Weights of a small GPT-style language model, trained from scratch on English Wikipedia.
Size: 10 layers, width 768, 12 heads of 64, MLP 1536 GeGLU, vocabulary 16384, 71.6M parameters.
Architecture: RMSNorm before and after each block, capped logits.
MLP neurons of a small language model. Each row is named by its layer, matrix (gate and up: input weights) and neuron, and shows model dimensions 336-463. Each number is 500 + 50 x the weight over its row's rms, rounded and kept within 0 to 999. Numbers have three digits each. A neuron's up and down rows have the sign that makes its largest values positive.
After each neuron's rows, "fires on" lists the tokens most often at its 100 highest values on Wikipedia text that the model never trained on.

L7.gate772:483554556501429467456527553443502482454523474530475412558456529575481479545590510486652524472441607560388510533464477574506562551481492500460609484491532538572479583554503387458462462472495535553417480527494468484471480351479487540479461528422503478509597508394645526543515477522533442586442567515484580527598616489465462559507591593491465622556392460521499466448542506512574542555492
L7.up772:505460526525554556517449498476561501475489441542556548554557457474510422555636520538536631502429451559603501484584466545571541523556525482544455469410483412596495458521565468472475600548462481513464505512541512501483519513453543485473452554580633527519559524517597458516536457549490433669495544454531389527475585465560554463459484481452494508580459498460416536567551441471429382452558
fires on: " ", "19", ".", "am", ")\n", "V"

L2.gate972:528433537561484360387600545465552414486511474493530536514540448460461455481534492482459485457486408438492467463610573466508526510457554447640526578520468402503486581480536506470458509446473400532494539489583472426442507513459508410507481565473594526456502525492513537571574349521538456621490498503466555527484487445505473526459505411530569500527484485554452527469449509421484489454431
L2.up972:548450538511568430476505497544535400529496508464584529503541571412644465590484516509486434494492466457506510518446459491566534448433488556541422538515469548516538436544481543515467507541550507462491515472491428490413493472494474471572545470453399441522516495476450558533552575446419500481454564469529471501488416443414470537445487487531500480445587427469526500515488487549529562532502
fires on: " on", "On", " On", "19"

L2.gate905:532518441474532579462589480484484378489409522483424443474533445509579426555589508530606459637568590499471538568534457543431517520492447502483520470537444567534482492530554447434609491518564486493371578487520526513537562485575493460536535513435445498482502451459595489486499470549389557480495503466470526509555532442466478563435494578524520483423540590553559536408452486489583506424386
L2.up905:519473423502538405420437554502557509535499422489488462383544516491505522469561475472481517476531498471488479483526427520448535516536425559492449525468480429456465491492559451367545519600469532436554485492529499544538481511509535485476545559481523542450445509498510515585480444601552530642477606487439500522482461511570507447517505527473441434448528564508585547480511429511462460453467
fires on: "20", "19", " ", " red"

L2.gate372:443534495556483529445475356513497515422469462451429498480455572468545529479511525516414498540523578448465494548598397537471510489466512572543432486447382453585501493500572437424536454556556521448515505477439546543445520371516542429462566476443479511495520541472459468521516488569533513463528468428439408443514538586490518570480411596516593513447419542456493510476455490538520451601581
L2.up372:551585466528478516545494514498568526605527548511457496463505443574529654473480499455480538567452472555498479473488477487550513477586570446504509513509495438500554508412503433527494514545475508415540527509423448511516423506608466600497457544511556522461490561567515582505443465520559428492487448416516506430534465522491413445472473496534549529506467532547505594548514625446572543508424
fires on: ",", " and", "″W", "″E", ":", "ors"

L5.gate666:493540479346448497416573412540592539456512457511566469533463489543515583500448534537498488521569494542557480559441572562552524430543375501562617467429521535496490623557498517417448578511493578494470524498557451336526504413467481562545460489540472448471558464444520482583535501447550416470552473481437563482429546465481449596482504585511528448590572501474525531464561476503632459582528
L5.up666:491539547420509481424419514523511575546540505493397491509549526493572469559509450500475490412546522481471492515507554510545484579504513417486485483518545495500493569467515596521512543541448509520438500513553550468532519406545422490486493509498429477526531567449531570563407520543427546507441476485501445475447427570529432444441466502524510454503512520465489473502415422496488528455529
fires on: " over", " than", ".", " approximately", " about", " around"

L7.gate1102:606396446436512479547489517600476445496576439542466485507468489556470558516566468545528470390535420540465494423488510564377499473529429491582500434508507512500475563566526487416565520446463462432510556464474466442427572414477465437547525551405478510455512609433497519527480492529485499576474489527646565445496475506495430554550489564572454463514461507499369448473537494573463529554517
L7.up1102:516519491505476433502537433457547510493636576459464445492481462388496508521472487506551438549570555429466490547592490442531558501519510480488556472519554472535482532523555517579540482504442586479394552587464575449397544533416569497530454537539550446505513488447463551477532521503463481458468540441516475539480607430460522482537553564478469540488477493496403482418482527504536499441444
fires on: "20", "19", "–"

L2.gate478:496570545499475524565535567529570421506464424444565555504496550576549510444460605468487528566495483470526437554555482471504513529547401433443480451438531489472517546502435480449507478446414511616534526511481461520481430522529549571430445524467463511434520458547556418540630480523544473528521531442510470491457483480513526456554508475417525486577597487498519515488558428470514422488601
L2.up478:534447509501495500533565513541479510531497433535438473509556539527455534524567532551459461513500499458449521579515440484507555522487529506507359526437541474626455529457492455547491448532421478459493470539510510495456458556537418502433518586501436512560570467503574514530515448509521553447456408473476554495441367537492587517450451521422504493497494447473481471520505512490559558407428
fires on: " over", " than", " approximately", "8", "5", "2"

L5.gate1306:516484536448488532457552493503476409364504524449486392484416482529503497519630530492605506507494492391524478485508458482523442506484459538523501524506411443519512496541593487534473577494469479479460525369556585443465539565511504451534407577417502496461578475517497474442556537463513525488516537584574533477524528511488498472580531545546507464476497479529373538467589524552510421499485
L5.up1306:438588534468483476528534561461410489529608551495528427477545540490450395499486425518413542568466492513516450443476482448455440528455517474530530530446449523529471499398574556508416524483462453485533380594571510484548556506504514495463543560391471437513544492545471481459480490501465451376494493368488481455547429592437499504493510452498550434557411583539459513607526496570597511474535
fires on: ",", " (", " ", " &", " Ever"

L7.gate1431:528512518481470409545477396532465613582556464478552442514515456490399525499522512545530473489441515422463431518509459500446425467519516470518524521466477487387560546548531446502459470467495527375371437482537555427502515497581470417554480470576550406519527425543524505476502488561542524508475546427510471544576510464541493588552519507438483554511420540520468548576603555486486552497536
L7.up1431:527478474461478375453538511438467486513521577469556534503597510428429499483526495552420448502472538464572531549527451510591461462554512468515526564478487532402518432571578579518481471387494579443465446460503494463584486414537441455425429477579506447481523490457543545567467505457501490450557542571525627571562539561503444543477460577457520496640455433582556624533492481516520556512509
fires on: "19", " (", " ", "{", "20", "–"

L2.gate1261:495491570469561518581533493557588509515534600399565535418537503459584531419515448554505414443553491449504425530501369515572520514508474413513508464442466538551528447518446472472514469512444441532521527500541514463417395471529491499507533502479406495575496478516522520564467482489429525539513515503519501428494474559490421496372494454533557421511536509416484474428451564549513526482492
L2.up1261:490496486551512536423485478472515563532577547529529418525526464536530432460418568458489523574476486565549488477544497569477461540520523458532488499484560581556487560525384422442486528517478461588538560470566403439525530490587484551536508527460563555575467504549482423543485557547558472500469452547468486499531540531438485578505484526517441480535515448497531476479559483384550423535457
fires on: " N", " L", " $", " X", " H"

L5.gate386:451574443470421496541484445508558605477489420412523487575519533504500559463565534543547524522514447514462473488411530425514510389566501521483550600472469553428486541505492420420534513533507517564502471520500547484484497548516424426470458575521571460497519454454500476462505523514524484500535498549482557495500460490548540594474532547494465554512601532434468460526549504486495516496665
L5.up386:401629503417500548479583481523495481529506483503487473525528461413589517524543461442545501470548494454500536538531524367493478424470517518536468519423460459494498481445437524429456487548465501503510550560558540463499571583484416536475512560434524510485465478552477411475465537506425461454510483448536534433583483475539422523532508550344521470487589587579539495392539497459544513523556
fires on: " also", " who", " he", " have"

L5.gate764:455418445358536538393585454527485471482512529515494534529533508449515549560593593488509456529478475510467554514534432519536568421575533480546505477463422519472443537526502537466486505531594541482514515491594531480497442499467571483560479534531449503530441555567494520449527466550515465525526441428553501490495490545501430505531472417505484479567491577459378481447516512576548431526508
L5.up764:435469554452468471570509530520511555526560537433534483462507608449433530498498521535528471600412502507529459495649570393401500533590502479474517444569509485416482546550447485545541410504446467502572513563514429465523508564503490525573529523518522465566476544474460544528546455538443436544478574461428542478449415575455431594490519489600530489535530533487496500556456445448468496515531
fires on: ",", ".", " and", " &", " Captain"

L2.gate784:560498424485365432478551532524548416462575506571535482584444429556448569484487488590580512443509552475497537516479514459484492496480397500599529470383577464401557581489442477600448469531460472481531408513535533480405447471515556438462508455485581472443496482420490503458475484441586470526512561412503524502438509552519464457509497499485513530510570487472522550526558451582454457510492
L2.up784:562513469548479437512491513390512595503429540521492476390540588592492459542481455540500439471484494495533545422544527512519507446510491552564444524480402530464535468497522462522493484562524595540444518522501509475562517533461526490435549396527445435537501511514505457569527474494451481419538582671464449446557464467430478502449452558500523521570494407521595489435522500494487520458464
fires on: "20", "19"

L2.gate39:524566548472452545519490543607473424434465522490493492549493533491445528487439559604505545510473559506512441492478438441590505517451459518517452496414507382464521452519442499548476504541524538529529482445499487422497479534502467581451494555521556577449525520452509513434480450522553443508581520511554422454565499571498436487501501532397480523580420540490423452550417362537527489457460
L2.up39:543480455456406466484458490500486539547495532436544578472530467443570479460500480470486483441537462502459521509527527422587436448422484516582546527520477493361450485622449499451484476509478524374499513501541517381565529518464533526471529424490451538459522536458572526464448525466539518563482526460675494484532383515436445531503535553457519521492494488478527503491519477546417448433610
fires on: "19", " ", "20", "17"

L2.gate82:525621495327517493562501497528417567507385516553506507483563518434396534402523513443510627457567466519509469558423466488480474477528506448444516456519519500397496508501513448503557523509514480532496477511567381404480469529427441502386513394523598469574413447420488443436478452556484432531580482491422454474521493570442439496481483665508551456478495512511534576495469449474594388437579
L2.up82:461563528519505517545581506474447564505527464514535486537527515532450463555473507519486462510549489503533531522534454496566564587483602514503498490463344418494533527588496548466487576529528491553597555557506440453482506516537474552500487477524556486476520495540512477400479567400467441470512488443470506508458534532572527499478583502495472536414544488461570462498508484541566475548423
fires on: " and", " who", " in", " (", " he", " where"

L7.gate475:555453631513495488491506516495533400501602576505500498508474524596502478444513587397427413529469488567477470543559426478497414511542589558521455611417501515519535481487469526551447467483470479445466517531493533542518552478529399411502463492433579492505565584465458484514475437540439524519448585560593512601502563515366525477511470358499557480455518540554482463406533459522530565452413
L7.up475:553424398558529502498507494587611560517484474568475474535424497501456535461578452511435485517532604566488546523596512521509526540552467490521530523481430486517514524514549504464546510520465475513423504492520490551448438491432438481538446606464511456446503479521537475586417530540489467503640437450530554551463595548425468477487578577577568535513497478516530489435442475484496540472505
fires on: "19", " ", ".", "ic", ","

L2.gate429:469480488534544504483469383532624470545494505622440575541536533551522556526480503575572454501473457383484439419593517544517487509405469529497526480491439485597552614491447540517549446510515479391463566493568531419518546525565530489487423503475485538462521443576503583553577484562548433609490477550471472540390461516427452418455628543525487496476476472556467401492556445637436463491408
L2.up429:535497455560532462392503489596497389497457439503479464580538538521547570471509537405538506358602513467536513505518572488479500578528537458431461534508453508535470525525478581557469442540489524564405495401570490543410620494443534506481511454432525469490492476530408524456584467594497529559560471465513559481450445506502563467455432502448504457522642566525379458449594549429443490450527
fires on: " |\n", ")\n"

L5.gate738:551565476474471462437443477445575478479545449563593465553520504522530492565431538538459491566547514504542443488532563411509531517497528475533553555508431493520428530458519524618448459542513526529505460510547514548474505501457473439498420481408461468490524470517491537443478512510606518513488507543499583556508558465497436488576515574486511485493519518516531414488507461497373392487521
L5.up738:431518483452503417409534513527565429486452517498585497557431469624575559515449515458503635540540493558558569456485353575449419410465417484460463452548414510507515496561520519557497474486437465487462429473569525504492479405344492550546520518418495437545520523433465450615495533522466429571391464540455520532517531487577514577590568591455533486454506501503501487485439423580501378508505
fires on: " a", " all", " two", " an", " four"

L5.gate548:508527507373556517463592541451429515546395573524507513563467501567500436456518498504482511483528509512509501579483503457532585476607537496498581472520588514481511520524547437549382485490526499537501552465507418452587517504519524488492591423469534427432533477511444445503503565522526548509489438554573476537543504529511382538455558542500399553505513420503420546437421545517636505460507
L5.up548:471408531509560521466498601547541520474534456383514486397569519448468488439567457567554548543515482494508559412568493428512566451548499447494521585495400517516435456498543568483540490560423422490514497529500506556491454528425503506510565479518425519424533502451555496469430424564544490537470569438540420513372522588503549554465539442436518396507527444497571463516475530546479590531561
fires on: "–", ",", ".", "/", " \"", " ("

L5.gate357:532374413468577580482414546458418547610462544415501468477436534478477478529456408497467570496504452492504473358496352525527537481590521547548442507471553516452510509487479477466546497561388515497519524472492495524533499528553457606509553445513435461566526527563484475486453402518441453492433619508505465578536542510465510427443494480576574497428467552531471508502496473520541586501469
L5.up357:576509503514562579540525493496510411502575450487540455504523470498481480490525546569533502509543512526565454519511457494417453515496545562467536548517492492612500424595424469457444566586466468521515450530563492496455391546459531513496429530500501440453533473518553465534519420548469504509498447471518476449466536512466468367467514596484539475567420518505479526528451431563453477508557
fires on: " |", " —", " ", ",", " (", ";"

L2.gate1530:586485580417533476474552530514536431431485486520436551520520416461425522458523534528503508542495463475536515492443546489569539479488457484509507480457453571591478482549444517557482519498467468476486513501449489515469533539507464547532468595471481443626604448521522481439440392483518462482561551461518482463506476504381399491440565538437530522493459446541411508423489447511536415445559
L2.up1530:431482468472485495424572512545558434476552504426507504556438551516558561498461583474528533452522505525568513511402517488498525622411516566503421473485484499441532501510497540491545564552479542476560493489559525416567485379548493510530512404481484460424491503589572532535432504464415536566538508480555566439489471570500568430601566534455555491515434435566539549493536481561519522589518
fires on: "-", " "

L2.gate1423:542552565484525429486462479525556490456491461505503440587407398463517515442458457530484505474558451519535506393417502610429533463429525494431556521471511541517554599477493451504579563544555492575415491481455500513533435471473527451544594429532459496457484501573493510525567463469524553530542411572509495452552470577499497504482573518534516472596549579531489503373528530575546507561511
L2.up1423:514472545520470486497477495403421553594599486510470543509551492451501485533424473596476537457433471499493572448447590531525554545537558519495552510478504492556519577510536533481527417466564536501526498588404433477552513516462512578577488498517516556545454501515360400511474444560496509548471518515500455496518466416598530559449517600491552460430536503466563501478571503461460515526489
fires on: " of", " for", "ric", "is", "ster"

L5.gate1026:533435524530487491573523481414507448521489467489440456529469427507525476458544490479505417628478459533554474468551512473423600476553496533421420528542455451523426565464477431427462502478547493532528602503490481500582471482479501520550514528391495453574446540512607549506542526434484438438412588456439504417493464471485495471423573504467482547372467489510431530437602417517516530422453
L5.up1026:529544488443514515571470500338444491575411559464481494439442555484566476457551512546475512553458555484555557453489505423486515513496545446457470519505579492420513566496447516440441524380484569525476566553443514546582479508572477568540533401511470468496482530488492571540517600477397392495487469565554425412565437578482495519576502446555510580472513539438534565445495582480543508436472
fires on: ",", "),"

L7.gate22:459589540502541527479526487496460548516530499563531496464488489446462482524568463478568531556606546487569423536455484394502482586482448516576433483477441575543591479584511549476519432512453491489571456479417507477440518604543542527523546609571497422555549504503535439437499496574569587525490512456452453532509453472505449443512506417498477553485543554582587473569459397464459533518488
L7.up22:494463480562565449505562470507479465607513534490470490469438549507356532546605472516518464467456582540485572512532549524496569453554508515543468465530573544514529475515522520535537428486448496516580464531451484557493529468434486573471474559483486528467442414493565487483476487490451489524450554538485476466601481494511441470548413504528497496491560565574608519556422480454503426556507
fires on: " in", " |", " In", " New", "In"

L2.gate613:524595452536463445379547455521496466414572550566497556497548426545504489459434519564525460555511432544463570457564493534485547476553549447473487526454551472565462544514539535446474482587572533550482467518501480527493516484484454577403454551492535513606457502576542406468556402609535334525453537439519470554482513464481444529443483423463594374454438528460390497452470498483473425399463
L2.up613:517478551488530557449500550486573500487557467431424452497525593579406481449551596517497423480519581422533510487570500540470517517555392583494529522517538425512460425519489591511535489453508509432439478512456459530455540456493570571476508423548481501505484406461533429460519534502541531583555468559581481515382414405439589602444499471544472465542473491446474574572527494402483506504438
fires on: " |\n", " October", " season", " February", " April", " March"

L5.gate60:543572460467500461500462541579629493398526465527470480591499444619448492384383407532556528455454505474562466535580455519463558566476486572597509444512478495517496566567479485487481510441454493406585486526505575435544489539527434546448473478437532542472528484503533453488527495629517442599479453488482503526442393490483557519412516499561517535419438479599494532497565389511496499602466
L5.up60:581494488522564532501469617498481509490509581481494522465429553569541452478535456525499472445458580463516520522554560465497470467525494509536493519501536532461461530445545535499420503531448570423460530458466458454465499468606496468472549474488453574499448448451488443454499595537559511605481525594439419540423403491324494460419441447513431555449565517455542485531528519415482470491479
fires on: " |\n"

L5.gate1457:577484422427495453362562483435534423485485494471506573495446550564436534475480512508419456592522588444410465449478606491487528542386508483542492507553478575482402550476455502555539445484546547532459526504583469464498462486463534603497472543549509433565485494449525564545482552418496587500444503524555520526466505467519525589390477428545508515472397547499566453464466482473539525546510
L5.up1457:564531484499558484439481570528528450537446508541544546561531506537514499534525538510510465488458512431663581482456513553422414476498535549571473517553525425560539493485591589447496566567462485522513552413545619488445542511478580491528509520537534528489511597506571524532571507545459375518421463569472504493455409459527454444550461445502493487557495504605531420485504467574463493473570
fires on: "19", " ", "14", "18"

L2.gate652:543479544574475428383441516520527486436557457486498370476549431524466574572496490524382523389524499480453447514440515460499522469513425490517423500517445513519552486548404531486494474490471466516578482487441560596427485532482385497528469479516526513571454468424567488435431451447480443496454530475532489526519421581478547509504569395495550467461496452519428478425455462519554484602475
L2.up652:423466486520468459449526466524550502498525495584519463548406500547503565489448471514477498476472428514531422587496576555537499476505536554506507465461462437471536507480527543542426523506505560513508497393568587470587455414549580521488475476512457484518448543466421490512557503535484447530488475488487559517438537454487506488516516512441516421471526543459605548444434474507486528457471
fires on: "-", "uck"

L5.gate894:528407550455489465439495441486475515451433483569595567513495534567547431526499472528436492475520533472561433461478536521532461570592468526547506503490630582431461557387490456529454606585578522489467497510499491508472534493493520556433491547533484509464555543507471482463575492549493481478573477558443514467432489570499412593607530463525490491539557515517427522548637517514562445443589
L5.up894:501442451523513497480494474491477507474547479525510512535478463536453498386522524531395404438580417519513553535464476569514524507595479514502462527528469497512533533436500469453494493450518532479484542471484522503523455419539433571565430574544430519519530388480534535516406409439457406449411471510561508513529446454482514458474563470570477390547461563483520459524454430581510528537471
fires on: "2", " received", "1", "0", " Telugu"

L7.gate200:483502572543480423498544512624542547457532544521470452487523564433427454589562448552504515569445548499578484404469481460490478485406485587532525497538457522528476643474509475477561459465549531427449518424436527420485469450445472509491466554503453457481494498536460563478441582514471453495564495473618394473536549540462465521532536577601521502515437469555560455563490531531503435493588
L7.up200:589478476529540476519391501557544491530590519529483524590426421405464350453460536478527550634479522522419466511455425460500514415504576492529522524439503501458450518544483468407530468468502548539505619520474525486465425520575554613495449473544482563459439470526542520540481500538452435506420456498571439454561508556439492480532454484435587523446531509633510494427498458561580464491432
fires on: " of", "19", " in", " and", " |", ","

L2.gate877:397508514581504409456549437464499521491530492530560519596512596545524523594495462584534526535477468564586545489515537476415548506415470562526502470580584561559527486567390472437446511504514485481436584539523542468390560440545512587567415460486480464378489523583471564548503571569498452469389535370509549539488613512472528544485454509494511589535502455420523498521463432522440506513401
L2.up877:463538409493491482448377575585524470454438551576557429422407442475552474493453467477479523491521547579457589444500565557453445492461457537461516448512527595482561561471511489496469592500407552522489502529556547553463470476502509521507535497562451486520485512508452615526416525534478465551571484509512430513441514535546503597497488533553582622458604443505613465578537530509515515534388
fires on: "1", "19", "20", "===", "st"

L7.gate1177:564417439490494493451571491505505449395592443527489496524502548462532571458485516515545565509530479617442572478585480516535503571463469506602567511561478501516466503555554441536532482503515533506492441491554529496435404419486494571559452560433493426461447563445482497389501441512463470528524418460445528426498490550517566492558519493558489472508497508512497443574476488537426567580431
L7.up1177:615455467482532514474490564496475441498550470396466506570459498502563477492490538424511506447506597531502484541445525463507446505523500549532609473500530584398583523515464535377483524539485537435504474459482516541506477562513477570455563414462474455557512412480534473444500583545498464512489471562455471504546430499417491583445591492486558498547379466445531469579469525469433551407522
fires on: "1", "2", "5", " |\n", " Television", "0"

L2.gate1401:558518596501507399504425483509476482454522492491533521456493520582483481533450566551471600475475512575555486519536469535376476496547535490492502441464538576503421427503457429518404510532514574418469498481552484572476466544599554503490524532394446413519481391492501511414563573527519464425435479439516517448447413575462493482556522551497448584537521514526568485517505544561462510468450
L2.up1401:492455499492439575516508415458539544453449479535505492419458483477498529489489576463530446479475470583495543543441457624419407456530418512503605520517569476517559574490457470419523542512586477591533468436457576489539418482571528498438492475496460524520511449502514560442442437420464549503555498601455561469553472495476496521508551493482507552460432487530552418504506463581538598585528
fires on: " ", "1"

L5.gate1066:511534437470525465515473516460530508512467529613437364561516538547483486537452419524519499510443438394511479548502454539505627486462519512547426596571535461528608609492490461519572412456540422543436615500520533463469477500579409561532492548417457445472571529535530519456467479550470537407552479432519537446521485529564490491347516506430494518528525562467424446508566503564585537559466
L5.up1066:443472526483497438500529583538384489493440534514557504477576464505508530532516513470443392517512570484543499477524447483495501497357477497549526472398475590550496543429503552590348411545507530501506435512456450503483481489506548516535553484511434590574525502470455501537541409533460463475530419513505492475482486552483470575460454530541535560412461477462444595515509492474491467447504
fires on: " and", ",", " or", " non"

L5.gate942:491547560550523501481583416482556495579522590516473406512498495500531467582538524526598503500509518485515486561540544485502599587387502462505428496487465574474553537468461481455586495504458489496459476448552566499473459529531402605520537507499464404491469428457509551375536542434554593522566526432461537554496462542380511424450407522382482461552446535452550473437493410444555522505421
L5.up942:504477477579510500511469598608569474501493596514479569460530478546494482526446511521524462437564404522545551449502474490482551438522407455499440490445578519461512420434515513485624497567444541601448557451587393543526424505514485617608543524450501495462595535436496437479445431457510534466476495523533509466545519588435497485494415436456518563467512504470491540484389446490558492522440
fires on: ",", " and", " |"

L2.gate392:544561500547533516544524525486512484457510521382543497500493529507472407431447530476549513401554513564522458405427458552559467512547415504505538494523482465421506526479510405455539505521496486462544599538527432538434578423478452471423532455349494454566522569501459488469428566500549532554446524514537463446411487500535449444486417459461576615456517493528540473424474537441483485488506
L2.up392:498502518464507550607551510410511538514458473489413524377488604561556502531547428448468400552519461492516473506500527493455512578617521507533502489515462568470504503464409485438417508451440527462565512406461543487525489566509551463439445475416536515560584501548441401564551574514427525487513515493546405437528549497471575525550505514426582495445504422479514544486444479608467489510589
fires on: " and", ","

L2.gate762:550519544549555437473480470552618464486493482497447484493554536511427608540451518570456474484481437485501497502444446529433489545474457459522438519417455554575470523578470467468516536491520428449470510445540480436441445420455486488463612544435565576407501482579507529536595463585572457465553441406481563541506441451526364490419486446498510420510428543523407476415478532546574517495548
L2.up762:520501492556524479461507494476523509505504538470496522512518555408482539524391502500371481478556487436534533528508441460403612420416463516566495553429518528454418460502466520527535450443545559498417501462580495470465477402497559478529525503461521524416462521472519558568529494522452504462523508471481490521529456439524492473443458444546460476574520488458459548521497530456552507466399
fires on: "19", "18"

L2.gate1288:581472542390469433524515466482453510514464485535524549459510487500446448559504442519436555450499505525562538551488513547470524518550438458527399482482477407510464602541402492512509560527549511476506559461445395464469505449579533510486524445538591450526579523551450439509394538523431479416625532491531509462572423486495652453549428512525546649500517500499496392609419454495563465502451
L2.up1288:414532440450506509525475454493483512548392505555483516516491569532539602500497549500500479468433481514514416528541423423450493442467515450455401500492485459511593516546395518505610558499467506425588478526495482475465605438557503476481500533536478470498530551469503483414453537508599533450483518437500370423499428496495475496580467470515595450428509502446460530527496527540497460529508
fires on: "19", "b", "n", " ", "eb"

L5.gate999:556450471461517542520501499438480514503451444498484572497576545567580521605536439481510475473417404481534495494437451541454533409460445533534513419481513512571520470494562640473520483533516498533458464474446497496425489583502446537515509430525422446514513449507512424488476597503538479572587500432482483515494374478366435525431400448550552558558577585354552493461496455434549527460579
L5.up999:508525584571530440563522467533491431545528446521547376490472480446535453486502559525510424412553517393529463490484527469508515426553564432526431560454522439453501452476521585555539459460511567451429520452459446474484501520459526556433562541450562466529477492483525462560493496452455530585525519526480578386534492584505562573532422555511548565392511478442543483452599587580568453483476
fires on: " and", " or", ";", " until", " |"

L5.gate270:459584598520536485473504536456542502422567516458561473492410491602531521453499434565454527462501511455529438508533509507491571423499504471456498451548551529499515516461540449516378543522424502495569476549515606517454534555509425535593372528543464438461554566523478487515517438547568530443535481550478499442487476571612493603432530452333593481449537529528518447489563550527505408534469
L5.up270:550467487509518520526491510510468556503464443404480526556503490620518459472468448500544453485600504479498501473656488478467642477492525437529451432487481472510527496537479537481389487552494395422536502499471520456518494441430518452461497467504431488499473604520517499452478388548572573504479497486581533491521443442504507544552511436507554534398486527442515474550458467489463556568501
fires on: " years", " just", " hours", " months", " never", " days"

L2.gate563:492457439519457526513506500466476512449439448610508580496466565528374509477514468505487476563478551522513618453485522498476607575511408512579387459563495451375488518535488471489550473414537405514374506512455420475459499581477536505513572527570477505495533472547564551512538509480424443446503490525394444453558458460502458513536610494483485549573455424372421452534528526538561416488549
L2.up563:493470523476512604507514484485473535431425528565530504497514498514378552431499564504482522524466578578467520476545508433472594470493527457503547566396469562564531570481517483563455474546530479551601414525591579522607494544521499534562570402524609465553491533629585464432437440479516510500487505422496467491456564536487512569553456525532553559512461524470459472488575501609458468515491
fires on: "19", " ", " to", "18", "20", "1"

L5.gate772:557591446453576441424525475507490501514459536463486504508452585500447470445473456443441529543514512504571450467567529473492553501516522472489453458518530482582522519552426502463471396466518486480583456509450446513507392599481494511504491472507426549509501447495483520598527500554527466558532467553452555419482467538399488410497493491493582516470478468472519537445537447488439526572561
L5.up772:481481441439426520464466477434520429415552602482556475505549534453550476501489474523467518566510555489478431474560473423405514549503501475484430569471535561495515447464341572488591530487516377517548537529485467400500458494508566516450508571574457473447475464483554498394524485507524608450419430500396408424488521461499455427431517446524528420509528467587534502498504513492536439503480
fires on: " ", " |\n", "19", "20"

L7.gate226:525501526496457484373561535457573441502441460507517458481499504518416534530596490493550481473417559445439473430486484514452438519416523549488500579603507489478406571515460419491449501523487507454555537552468510489525470554504504508484476542532398428555505520543513511440523544433485465533483579559505437496550472388511607556493539591455438567430485467521415555391546408489589506443510
L7.up226:458432468455439604509487554437483454429482578543508576466597513506494452569457538484551490528472514487490458498556461629522477497501460543533534509426371591563416498582629560472528516570471488587520528495558541479430459529455616489462479503575441435575410416468524522430543470540451467513524536555474471508567448507499497595527490501508530599502556457470468459476463491475589551468535
fires on: ",", " ", ".", "-"

L5.gate945:509453428537522575496479475522492477537513417491521534579567542465561444494481459524545582587573433565511528461452537524480447483467499474507540481517438518589480569506549457435485513479509528499530419457533493455491454490551484479358500480561515466506384438556618547568479504559513565491531509416574513521535438482471503421515575500583560483550458518552429466417466437536465582538479
L5.up945:445621460549537540508462489538499461568485534520534534415520492532533524549408537457516497493508497470563545515383474548566447527567415440495546423476416562569503507564532547517502560492390527522588513464508591510487450471513559523500580488465495488598372514467517476536484484484514511544449503478503627473504438474599490553484503484464544427491597426465521559590416527517474537531586
fires on: " a", " an", " for", " of", " to", " "

L5.gate455:483599558583512528502536473486368469521530391541518405495431479540485466472527568459512497464542516587571529514509481462475554492530501485490432447584510419387486503533502544486530426479488515485527512505498405464515471484550485495518459478477512464483525440548499529396389517483455517549559575457488489464493612523490431467427512462513508580496519536386613428495500396442550580467565
L5.up455:503551533544532605633597557551522554461417531490537504525470528514578450510516534468495497485555478454552475419485517414507590460579451501530434496588475473470551487481396551491495507495448458585469573502521480546540488516550507484546492395443462527576497498540522442495483524506450446553586618517493531460505499602450495585446518525432472540477489531422531441479569508536572491576529
fires on: ",", " and", ";", "),"